config.toml
n_head = 4
n_kv_head = 2
activation = "quick_gelu"
norm = "layernorm"
norm_eps = 1e-05
rope_fraction = 1.0
init_std_up = 0.0337
decay_fraction = 0.745
final_lr_fraction = 0.05
seq_len = 1024
dataset = "wikipedia_en"
MLP neurons of a small language model. Each row is named by its layer, matrix (down: output weights) and neuron, and shows model dimensions 256-383. Each number is 500 + 40 x the weight over its row's rms, rounded and kept within 0 to 999. Numbers have three digits each.
A block is one neuron, or neurons of one layer that tend to fire together. Before each block is what it responds to, as a language model described it from the Wikipedia text at the highest values.

Responds to: Comma after sentence-opening adverbial. Commas ending a sentence-initial adverbial or date phrase before the main clause, as in In 2005, / However, / Consequently, / At the time,.
L2.down42:532534447574530482515563492591516446472475455496519575516457455496538574463542468513528526531486566498481499487574419507420543478453458518518520448499445481542520469466474458532493535475486506506499433529474513595498586571535494442463560557495465510494576489507487473465472466484456519583545575551449528522447515548521410431470458535500497506495471428551526462440584547496428468434520
L2.down48:507533524522500469482517499522522447528427443552457507509548485487520526514569489559500506530497547531516529488500441625512534573505519549489495463575531543395517499527430448484507454484496519536431547518537472520505500530542530411550586525508543469546517528508451503551493481532523504438466507516491574513456592517473503524491559511515523502480506424577486492452536454481541472546506
L2.down193:475501430560461531524479478476523549505466566545575518492485424497545511491536481608466460515472509501521526579550491541465515570515525447490484517492469537535520468512470465507539582489431522484443585446485487496464610566512479398510550459453493488572555438543501478505433482528538552485499452472483516487487560576523507544568535526482440521484504503459513515481476525483560419491532
L2.down766:538481432525519585485463488457479579470538469468493509503477540511512499553493492555527508529487533523501479512548496585444501553481454471467481474555461485504448577579426520540445473473441467557474491392508505498466549560410509521518452517486535528548593485545490515457480429527493448508513584509476486514482468563553481507511534540471526490431529486504529468514432479455506491524576
L2.down922:497542504562529542550494494476483501486538540553473535519454567522546466568514545534515464530447523618482534475517465517468479508469486475462533476524452557556484496489465587503520535425451534416421527464541596497539473474482542457522478478535483531443521435506519499535454486541473569518457533502523514508544488506497448546514552508584466524473471537495475493457524508409440531479462
L2.down990:495533484544461511508470476523547465449521533554503486531608477521512380524480511539476559478452469509501416483476469545458543481454530530487499481495460488576527448534492543526451518434479518451405538581558404504457478571520523497529497492494562486494506491474522476490472489477441477499459488502509584415500536481461472532454508552516466434485536547493563472498494494581518569501512
L2.down1041:468544483489527575546545494503512522531482497487478489554504496513470552516527524517552464443471471441470479504524484475454527516488520474531483529478482498556506560507563487495553516435458555527519454523572528516510458546536492472573529483474511447496548537511484553498508503463544489466514506465538545444511498483443491510541552481398471465465519451488540465469501459501514489464476
L2.down1088:533562489521543523511564443555494500504548494539532473531467530520474479463449484502519451530551489517543539458467491490567510482501561527437520552444518546435516461524528432516525517446499569508578548509487499456466526561546489440441556506548490380433479500511502568481501484409522480535476450499479509442513508509465509476522555549475446497493516544503468435513492467465526478507531

Responds to: Clause-boundary tokens. Tokens closing an introductory phrase just before a new clause or subject: commas after fronted clauses, year final digits (In May 2022), so, where, said.
L5.down235:520464513505505469493496482504465497481506469479497482571498470479513480493571558492514486510549490538584550524551425469556569561533535469504509454483528462494506451478421501498434525489451476509486474542488514539466565469507589475523530482407417445524536511466449446421496487535496518478448492508436445556478533563494507529499546491536581534522498484526529498531517471539495508555530
L5.down946:557433430497487483448547448456477483472517463560422544585543477477508473495576505504500499530502457545550517466487480528512519589558455521506494472494480495518438520493544536503485490481449553553500534553473495550512484521544482539537570530551468415444511490542477537504534518450588512515441535492492465538466495527498493472505478528512530548509506518472545474465460510524469488521537

Responds to: Number-joining separators. Separators inside compound numbers, usually after a digit: colons in times or durations (23:00, 10:18), dashes in records (58–93), and "to" in ranges.
L2.down15:446541455473442474415534569523441546480438463493547494522519539506501482428451472520567490495516550465521544491489478422510494471523548489479443581444484496479508532520504478516546469535480538556477480487474540515584534437464516504554549496444594508500419426525517513474505509469479505476513558429543499473507416475554501516553468478632421479567455519548489525580566536504472499506589
L2.down396:465482474400580460498549439446499431501514552479474457423403487540537454499529536521474492514526524438555504484411494484466481512464468568483453541599493518549509555467487478486479564513392496504509438528416515504517493578457495561547459513429499538475573496487588491491501547450436547514552513502424496535481463532531482471482542526431528485541504537418547430509498555509552534546417
L2.down541:472435511508529446545509413508575541476485464506515510489502479498460509466536473483483486489480493470495469581516550438490540588484516477564469511495542481499584574532435490459469461523495455413523508497480532558454502503485446489513576487480549485495402513424571526470488492505509472469508538590513486514394561511581487463508522511522429489516570530470471491486533439502539521483544
L2.down603:439511471543526478507422465455462480534493548502501404557493493474492451478456552476455483511489523488489556482456518488492493497479515460489558510496541533447511478569516612525465494428527457547532531528494452513506509458540477448477422536486505531531451517469524504508424540495447444406517512442540568448499554536575507500506475531527469516498525530547463502496502507536526499485524
L2.down909:536478457491572525522465553568488490572465486575521433462469468535503545519527519426514550546516535519440603397485478483452483505601535504493481549430462455509506594503411528560513510454483495432576458499478449550543502408549460518574519431460484478496460540438498539415567494514503495458530510479510475523473446439504510524564520519548515520525510515520494521500521464496519480491543
L2.down962:510447574511474519538561526479473516483517520544426507478511487481531504480487476453475553497550485528490489484519499558499455498445531469480526467527531515466490473482382505523504516410422522534411521488549488501508486554462555527449576535519544501503505411453492507464511518568542560470528562604504550502526551445527438492492519434499566475452491464505509473449483440452514521541482
L2.down972:478515433586487515519488479469524564521439480528413419593502523424508527488549471458556468461488570493521537502546536494522564509528523537521564452533492506559477544454539472514465478489502431484521485515483486514509458519449524597499531452559484511488506467546543546546512547524475524463459451442559474479517529498504540478519400552486508550440523478464513494519518512518614510501509
L2.down1214:511466472509525538513462516536467520417525545531522479541496498491484468451515453537453546506461496520454431466408522468578446439494513522457433520490543442464525546486499532519563485498495478532611517510448441526567466491556527562547473488535481463448404468536507488492445487542500499461562511479521513495417546491506542496508489525570563504512468507531487515528474569504545535494519

Responds to: Pre-verb infinitive/modal slot. Tokens just before a bare verb, mainly infinitive "to" after verbs like had, needed, decided, continued, plus modals (would, can, will).
L3.down284:453490482536436517523536461509502484469540443585485453515488529447454534570481479450486544471540465518469585474494504531495521549528515515467484470537474476495471621482415483515573480489544491470460436528496430466500546505520533510578564593612564442527512569443488464510491524550502474487447460492424468505499487463549530479472476473485480523505491515479442552557541505466474547504497
L3.down370:508490500524472496537492536579491455489460523502499442526514475539507575533547575433534420494509477469505482522467546502489536431537519523505495488506468571520446529505487462581472487461426506573445494482483512524529497467442572516524563423484510493483559485502542510523534435513458446493453504491480484505508568503528448457500505464470466555462456525488473562519550481596501467500547
L3.down719:469591522521496437519461472462366452592520500498445466534565511504489516464526522467486539517550482475464527451519532508475490573536515454501478485529513495520524564473526455419510484504510463466559472454466475454466522476487558520500565533515510433509449455497455499489475529567472480540421521489446500512570464493537512526527520489447455562490448492551455553547489448566515472519562
L3.down1209:545605519595477456501405480479522511491498578515572503473556437465467510542497489435490504504480493542535552535540545513488481509517450523451531457555528462539505495572488449522464434470551460568502525512448504460446525495521564512442555467526446442440527490497515552471485497567462483497460468512422481415503538532536471515481448532540489534541526502463441591473547520504601512478488

Responds to: Pre-verb auxiliaries and infinitive "to". Tokens right before a main verb: infinitive "to", modals (would, may, can, will), and "not"/"also"/"only" after them, as in forced to stay, did not win.
L5.down791:518512547505483471462494544479444432502474514478464492540500509450522536497511488477516562437516466507499530493529467513487526543480472456475488485565508533463443482484531500471468568470545519481431461468500440452508496501522510526467556440578470500496537468458531516516515470478470413642489473489519568446511509507537459504484443501426468483451514540518420462562485532523553521494540
L5.down1108:440547529462543555478425512488507499479579506547392464568552517500461536493432431463502436484536481512455563491552500511515492598545529450494462487480493467534446533537532518536453497499520492490497475501547511403468536510459534518556533544545529451550508432464471553511443474527534479531512535468493517495541581445452507504475517508467511507481482523545491534567539499501501509495510

Responds to: Sentence-initial time phrase end. Final token of a time phrase that opens a sentence, just before the main clause, e.g. the last year digit in "In 1992", "same year", "The next day".
L3.down51:500440511477490560487512481428543501464512528485516484479447579513559486483526574483456498480498569492516513477438476485538492526535556524523513500489421579534492529498488516500519504502524508491460499532472575425551541475485491475483464415494534538543464480555511486465504513460505515437606407523486418545525470515557480525438488465490458547500551523468501519488487510469469473509505
L3.down72:503504498449418511452542522499450539494449489517518522460531542478515503545465520500501487477568502504485482519530480523507590518436526493502454494429596549448496489484551512493563463617464466547562519489491455505492587453434512477490514514541486526462501443465461542528519490516534508579408439499562562548515537497517482510536492534505519511476478576516511522484478549475525511480515
L3.down607:514533556443523492512427495561559451476453495536477500518534479530518434489554583482540426534483514520562472498509447559526563532501465566456433444528538492525462500478520530509495542474467495499482533505537508446468503521498575468373456488467458491533535418515482450482508461465561472476534460532425514615438593532478479500484479448536509495513551453479536428506479535504487510492546
L3.down805:537537516474499440491471427512455501518509555527526551534523425443531508541508504536474481467511434520513472566531469560430510525576486518461422457487596488485403578511489554451441468492455544478455452513509442527575482503529517519484458522533465467525529494548408512458503437479495501532493486505457564471512540568487476488476494491475530555505520497547535535503479543440487447476430

Responds to: Mid-number separators. Colons, decimal points, degree signs and thousands commas inside numbers in tables and lists, e.g. track times 3:47, 2.18, 57°47′; weaker on first names in lists.
L5.down868:449536517558488387476458572526530479491492385507469467519574505514568493483485481548399504418459516463475450526527453488533508447547501475456483502549465490510549569485500523520594462524517459497553460508450464515531446525549474477465464513532576502510513395460416428570490491532446396533578483539508517547481443501523497458451489483538482488471489487530509501512552488570453484541504
L5.down1327:540477469624551498493518458485484519404497452540489500535500521548537400442573557493508479486534464485496497529507519451452469505443511545488513542442474552580528494484495423481562514445512469534401532543495405411410520478552562505453463497479518479505431477518469509480542560522537523510467516562504504521452531503487510483506426506541519512493492510490542494519538448451557465565488

Responds to: Verb-phrase auxiliaries and to. Auxiliaries, modals, copulas and infinitival to that come right before a main verb, such as could (not), will be, decided to.
L2.down735:585517484424491572557470479521468491482485476508516476558493537550500490488419531444539513421544527522455471561496483476476569514596473477467541459512445481508526520532510431515569484503482493495468458482441543499451547562570515458471509509530547458545471515476489559567561520531478528406404517496573498456545525485473563485515455587525511529529492468502410501462418442488469511521497
L2.down860:457460491519457444468432517514459485486505495495491455508519487477395526572489486512536504479484504465527529531564512524497510542454574497386543429511486587523535503437445528441542516509533460520464541465474476462442537521558536473443530427537578504474519512449509520517519472520507537480457503487446571413530501523535460434501490527556498480522489490463458451483564524479519462549510
L2.down982:522491509616513519460482502551452514451488540494550471520500448423537474473567485486489496503520499501422495513495460486476479525503490506503486564515527461574521498468570576484425473494519443502396564451445488515532457518473531578542509529519499542453467476536563557547462456471472407469473509452487461554508413470448499487459478541490540494536498526486526427574464508523494577542503
L2.down1066:501468503529537593466484556444570531534494554517480431510466507507516546547431502516482527503457457550553381491457413494486504486503471520472525492534457526442533488518466602531540573589507551495515469559508411472453499493429493617430600530497530420464479531455512527529512499510490533530481500443525528494508529584494504448569524488380468485485475549543542573474507488466535485547528
L2.down1148:460441463509472528532413568521499452507499530513484513496506532505455477461513520523539491502503547446427488507462450554491454536484459565508502511565551547502476493532482550484471488500403547542379523545493434472514500524548524494488470529523501462495491496459522469501545485544507537526544494539465555480496583502527478473468459505534469519527415484480443556424469411510632502511548
L2.down1159:517492438491508511519431517526412537488499497467426500566446481507463527496431429448531555487526521542547485517575539531458518533552516571471488458493392517494480558501483460492497470488453513495422507494462553455527527498544485440512607510487538381498523490485480520504504463561463475494430395463522518441477550482547476486521504532477452522506471487559462530512550446504498459509513
L2.down1184:586478557446510559526518479552488415568534457519427504533525541404419485467499490465573459501540486446484484561547554485517563509521495479520557462550488432498469503459500464486543460518481503514386540476502512464513467504476544540501464482456521481472464489590505531463529539505464484460518471480555557547474474431473536469527445513529482486502537492507528546512506505501532560490573
L2.down1233:475554502506445456493544493498526501488444559537419496487573499488561527478535536461512570476537483482488419549461510483432470446465476564521531554458492525476432467507487444519516568505531486486457452538497505526426488466425504464524569515517499493516513480493563527509416600514488466499525502498469505408405490545407456523526513496479549523490482489525491525502545484529517534506494